From a checkpoint of a small transformer trained on Wikipedia: 12 layers.
MLP neurons of a small language model. Each row is named by its layer, matrix (up: input weights) and neuron, and shows model dimensions 272-367. Each number is 128 + 32 x the weight over its row's rms, rounded and kept within 0 to 255.
After each neuron's rows, "fires on" lists the tokens most often at its 100 highest values on Wikipedia text that the model never trained on.

L6.up432 [127 123 105 136 143 107 135 125  48 183 110 128 136 154 135 172  90 135 147 179 162 148 139  66 179 163 142 136 102 179 133 169 134 136 152 121 108 136 137 179  92 145 110  76 155 127 139 165 136 112  70 147 143 135 127 130 117  96 149 148 155 110 143 101 152  76 119 107 154 169 166 138 143 173  72 104 105  65 233 109 176  91  81 156 142  78 141 174 132 118  85 144 140 150  85 162]
fires on: ",", "'", "ot", " I", "ing"

L2.up351 [119 119  97 122  71 124 166 106 101 135 101 117 115 173 156 112 157 101 135 129 100 115 127  76 143 159 125 129 123 177  88 141  65  66  80 134 116 110 218 115 137 112 138 119 119 105 126 141 117 117 125 182  89 132 169 157 137 105 158 145  74 101 152 175  90 101 111 132  89 102 124 132 146 166 116 128 118  87 115 142 145 136 140 167 150  62 136 172 146 116  93 150 145 137  51  56]
fires on: " of", " a", " an", " re", " to", " son"

L2.up1289 [ 87 138  95 133 112 149 135 115 146 138  91 219 100 117 175  74 185 100 126 103  98 126 158  78 115 163  97 141 154 129 116 112  54  97 118 112 122  50  75 144 171 141 137 119 135 145  81 134 142 137 147 147 107  99 165 138 161  97 149 155 139 139 137 109 164 147 112  89 160 116 171  68 118  93 138 133 189 101 116 133  53 131 105 149 120 108 102 153 211 147 142 123 124  68  93  74]
fires on: " in", " born", " life", " of", "==\n", " to"

L6.up1036 [134  96 124 158 114 117 141  80 125 144 107 121  49 123 154 111  93 149 144 134  95 149  98 106 170 114  82 111 125 144 157  81 133 152 148 126 160 162  93 190  99 178 137 120 148 130 114 126  86 110  60 130 141  94 143 120 102  87  95  76 143 155 153 115 125 164 187  99 127 150 134 138 162 110 108 138 125 111 157 120 177  88 101 124  99 115 113 129 105 115 135 182  95 103 126 169]
fires on: " l", "ome", "ele", " do", "'t", "ight"

L7.up53 [113  85 156 103 162 160 107 108 123 133 159 137 114 148 198  93 128  71 163 197 137 109 143  75 152 151 149 117 110 155 148 143 231 101 124  95 136 139 160 126 131  96 142 110  59 182  74 132 136 181 150 149 192 103 118 152 129  66 123 101 129 151 129  76  99 129 134 108 132  59 187 139 135  50  92 132 117 163 133 137 113 169 147 161 112 165 141 139 131 134 156  94 178 172 117 119]
fires on: " D", " R", " B", " L", " M", "n"

L6.up1212 [149 140 170 144 137 124 167 104 136 127  74 105 172 102 139 124 128 147 121 153  64  66 154 198  86  96 112 156 170 143 135 112 115 124 105  98 104 157 125 145 107 104 115 145 129 137 113 139  60 117 117 115 102 126 112 104 175 170 149 162 169 149 190 106 157 168 142 124 132 175 114 113 110  91 128 160  60 168 158 115 147 161 100 147 154 103 117 122 106  85 133 106 120 135 116 109]
fires on: " r", " N", " res", " Sport", "N"

L2.up1505 [ 80 146 151 115 122  91  58  71 150  70 113 181 114 157  85 121  90 181  76 153 106 103 104 119 110 125  85  95 141 124 110  91 153 131 191  84 181 123 151  77 132 126 152 146 109 108 122 129 122 101 118 140  96 101  81  77  45 135  96 176 155 102 106 170 126  96 146 112 192 177 129 154 193 147 148 102 186  81 149  76  96 189 144 186 146 168 171 117 148 146 145 130 104 173 120 119]
fires on: " ", "er", "all"

L7.up761 [100 213  95 122 132  94  51 211 138 100 111 129 118 141  99 199 148 150 156  46 102  83 134 137 103 156 102 105 155 148 133 168 141  66 108 124 175  76 142 128  97 105 125 112  46 110 142 159 119 143 156 165 108 171  91 105  94 157 113 172 112 143 110 154  82 124  98 180 112 104 149  94 205 144 149 122 134 147 104 117 138 101  78 132 165 240  67  90 132 115 106 149 123 121 123 148]
fires on: " lead", " back", "ack", "ow", "ollow"

L3.up994 [122 135 108  97  66 106  90  90 168 149 164 119 156 205 181 176 123 174 138 172 140 106 107 124 103  98 107  96 124 170 103 127 124 142 131 125 120 109 155 166 159 125 127 166 115 161 142 115 163 151 153 106 129 115 182 156 170 138 142 137 123 166 149 113 145  64 175  73 144 145 117  39  97 151 168 133 128 128 161 145 158 154 168 165 168  92 133 129  90 138 149 180 113 126 164 103]
fires on: "==", "ing", "duction", " produc", "CA", " direct"

L2.up147 [110 111 144 134 157 154  95  65 106  96 133 154 123 101 160 109 163 162 114 113  56 131 104 138 128 125 171 151 118 117 165 131 169 171 164 114 148 146 132 134 160 111 100 101 205 148 138 162 103 106  97 103  69 149 127 123 124 150 147 116 111 153 131 103 113 160  91 136 246 136 140 146  81 121 149 147 134 138 103  95 157 140 104 186 169 110 105 119  98 110 147 122 175 102 106 130]
fires on: "h", "p", "C", "atter", "K", "pl"

L2.up1258 [ 74 160 116 126 120 159 105 107 100  90  89 145 119 182 102 108 121 127 195 151  79  93 111  58 115 132 148 163  94 150 187 191 135 147 104 151 115 133  92 147 118 108 122 113 133 142 154  67 167  94 140  84 108  72 165 137 123 108 104 130 117 222 171 197 111 184 106 126 118  96  80 122 131 164 169  78  58 129 115 124 136 127 113 129 126  86 173 108 175 100 139  98 115 130  98 121]
fires on: " comp", "line", "le", "la", "ed", "l"

L2.up1511 [126 144 194 150 127  67 191  98 138 102 162 153 117 133 114  92 129 145 101 160 112 138 164 140 100 157 136  89 100 172 125 164  22  87 106 100 155  94 118 112  70 148 134 128 118 110 145 130 113 163 118 127 126 100 155 149 156  98 122  96 126 110 167 100 158 175  87 129  75 134 106 157 104 199 119 100  90 130  52 129 134 150 195 151 128  98 110 137 158  92 128 133 126  94  56 118]
fires on: " as", " of", " from", " |", " time", " to"

L7.up218 [167  93 161 172 194 171 160 190 113 132 110 151 187  95 106  87  85 121 214 121  84  90 141 137 137  71 133 179  96 122 146 125 115 154 130 126 119 139 163  84 153  93 120 116 164  96 109 176  97 121 130 101 118 161 152 143 129 118 112 141 151 165 129 118 134 103 138 125 177 190 100 109 136 178 158 118  83 134 130 143  78 112 132 158 112 122 114 130 112 204 154 191  99  71 124 130]
fires on: " by", " of", " with", " |", " to", " married"

L6.up1097 [ 56  96 183 129 120 110 127 141  85 157  95 173 126 153 170  88  51 122 146 126 146 131 135 119 147 100 129 110  87 150 166 101 116 113 162 138 145 145 146 176 121  82 127 107  76 156 163 113 129 130  53 156  87 159 129 148 126 117  85 204 125 152 100 128 180 136 145 158 152 150 161 143 135  63 125 154 136  47 178  89 114 132 167 136  74 123 123 170 122 145  95 115 151 109 104  93]
fires on: " I", "\n", "ly"

L2.up658 [126 104 129 134 151 148  91 110 168 174  90 144  84 119 201 178  48 141 132 116 152 104 120 173 122 129 124 151 161  93 152 117 165 156 156 135 102  82 138 188 147 132 153 120 135 129 125  80 102 122 122 144 173 168 171 151  93 155 112  80 110 157 126  80  89  99 134 156  99 127 159  83 188 153 107  98  94 112 144 108 132 150 110 122 139 128  94 142  78 148 165  88 114  62 143 135]
fires on: " and", ",", "ed", "ially"

L2.up1386 [153 100 103 128 134 131 148 123 132 161  67 128 177 164 109 110 211 120 136 111 125  31 158 187 134 123 140 108 126 163 142 116  77 149 169 119 196 109 168 140 105  90  78 172 159 117 114 142 145 104 141 113 164 124 103 150  78  90 132 161 125 146 147 132 124 107 159 124 150 120 205 129 117 121 111 176 115 116 140 147 105 146 153 167 127 181 160 168 102 135 150 135  93 164 125 123]
fires on: " |", " %", " age", "%", " of"

L7.up546 [170 153 118 172 146 122 217  98  98 118  89 129 178 131 132 111 194  90  58 103  91  85 122 204 106 207 106 144 141 170 110 126 160 144 113  86  58 124  90 153  42 112  68  54 136 120  97 113 148 115 131 126 127 150 142 116 130 150 139 160 177  84  76 136 105 171  93 165 136  74  94 104  84  59 162 110 138 171 134  97  83 135  96 136 193 146  78  90 166 158  71  72 156 128 125 107]
fires on: " s", " Res", "s", " res", " acc", " r"

L6.up1523 [ 71 216 161  71 149 113 156 113 132 117  54 135 137 132 128 118  57 168 121  87 103 153 123 214 162 104 141  94 127 131 148 196 141 120 107 105 117  69 126 134 127 114 105  26 142 179 116 158 209  91 167 128 168 155 170 200  90 135  86 148 143 156 136 114 194 120 183 123 135  91 144 100 126 119 124 112 122 177 167 157 148 111  98 156 126 134 124 100  84 108 174 131  97  83 120 133]
fires on: " is", " val", " the", " He", " has"

L6.up394 [156  79 137 145 128 125 140  89 122 120 105 218 108  89 140 180  94 134 115 142 135 120  93 196 102 108 115 122  80 120 110 106 128 142 133 141  78  87 162 165  82 143 144 107  76  87 199 100 197 125 146 139 129  86 168 182 104 149 149 104 119 127 138 112 132  90 124 162 193 144 138 121  98 141  98  73 135 129 124 168 150 112 110 161 111 104  71 168 142 165 159 150 167 108 143 159]
fires on: ",", " et"

L6.up1060 [167 129 132 181 154 136 153 178  46 109 123 162 106 154 164 110  93  93 137 151  99  79 127  98 151 169 124 166  94 139 149 125 143  87 143 132  98 125 149  75 105  91 153 176 130  50 125 143  75 145 147 145  47 169 182 132  89 133  43  93 119 121 151 157  93  92 105 164 189 162  85 117  96 159 112 124  81 146 146 178 169  77 123 131 126 168 141 161 148 107 105 135 170  93 208 149]
fires on: " the", " by", " of", " to"

L3.up1319 [164  78 119  93 128 156 115 103 159  85 191 133 111 154 131  91 172  63 130 132 118 141 152 155 138  88 146 173  78 148 134 152  97  86 130 144  97 133 163 145 153  84 105  86 112 109 106 231  88  73 165 126 132  99 132 130 118 111 156 109 115 113 164 133 168 110 115 190 175 173 126  92 114 124 130  98 112 116 132 125 132 141 215 108 120 135 137 133 141 144 176 128  88  74 117 133]
fires on: "ing", " of", " to"

L3.up827 [ 45 110  91 125 144  75  89  85 117 104 173 148 127 166  78  86 108 131 104 110 138  52 206 138 112 179 122 116 123 159 176 146 110  74 130 134 123 153 103 125 136 127 140 115 138 102 185 152 130 114  83  96 120 115 138  84 102 164 105 178 104 122 152 168 118 137 146 148 167 173 121 169 120 185 103 125 215 136 138 155 113  98 139  66 195 130 120 128  65 115 156 108 126 143 160 123]
fires on: "-", " (", " John", " by", " un"

L7.up1535 [162 118  68 144 105 143  90 100 143 152 120 150 153  98 117 137 119  92 202 180 108 184 111 137 163 170 181  83  62 212 104  95 146 153 148 164 128 130 115  91 163  71 122 120 150  65 155  83 136 106 161 113 169 132 110 145 107 120 138 131 187 129 120 143  72 147 136 110 151 149 146 130 147 186 138 152  83 118 149 160 120 100 156 105  65 131  35 157  83 182 147 167  93  94  98 136]
fires on: ":", " to", " against", " |"

L2.up1525 [112 166 115 121 139 127 153  80  95 121  67 124  89 172 168 133 177 113  97 168 171 134  93 191 163 154  73 106  62  41 120  98 164 183 139 128  55 158 114 143  83 118 138  56 114 123 145 127 150 136 141 135 113  93 163 178 112 140 141 107  56 130 119 140  81 102  62  94 142 111 107  82 132 149  65 120 113 141 170 143 171 178 115 160  57 119 109  68 170  54 100 146 144  96 138 130]
fires on: " he", ",", "'s", " his", "ed", " wrote"

L6.up911 [ 83  77 108 125 135  81  79  62 182 128 145 154 148 123 141 107  86 180 169 111 147  78 151 191 113 162 139 175 125 115 142 126 120  94 164 156 113 142 118 124 154 142 147 189 101 130 150 124 133 104 139 139 132  86 126 122  45 134 140 121 188 135 170 129 161  83 118  94 140 201 131 100 151 110 114 142 144 147  70 100  92 159 128 111 133 124 130 135  91 129 159 173 106 120 149 145]
fires on: " ", " (", "–"

L3.up664 [132 121 133 157 163 143 133 152 124 110  91 131  73 194 110 102  67 167 171 102 119 100 147 175  98 127 140  68  96 113  89 157  49 126 124 146 136 168 102 112 163 164 145 147 110  55 148 107 183 107 110 158 135 189 128 165 136 161 141 123  95 152 116 130 148 164 110 139 134  92  95 121 124 123 100 126 169 158 215 142 215  61 109 145  70 102 122 114 166  97 118 154 107  99 146 162]
fires on: "-", "gr", "ug", " Succeeded", "ri", " by"

L2.up402 [107 133 175 114 121 109 154 173 184  98 112 143 148 136 100 155 155 175 138 134  80 108 117 176 127 129  91 111 125 170 153 141  96  89  80 134 115 140 103 100 140 103 172 136 111 149 115 129 188 152 128 150 107  73 121 107 136  50 164 100 104  75 107 139 113 116 133 137 105 152 144  73 144 205  92 131  79 132  73 153  96 156 140  70 138 110 138 112 134 158 144 155 160 140  82 115]
fires on: " of", " in", " to", " for", "===\n\n"

L3.up612 [175 137  89 192 121 174 148 108 174 185 114  79 104 123  91 137 141  65 133 127 103 120  91  67 162 180  87 148 111 135 138 112 125  94  90 132 108 107 147 147 123 168 139 106 157 127 102 128 155 105 108 119 141 207 109 138 174 159 123  71  98 127 152  88  71 142 106 122  70 116  93 161 114 103 165 125 101 128 105  81 146 167 124 134 163 111 117 164 122 120  65 140 171 113 159 117]
fires on: " a", " of", " an", " in", "ern"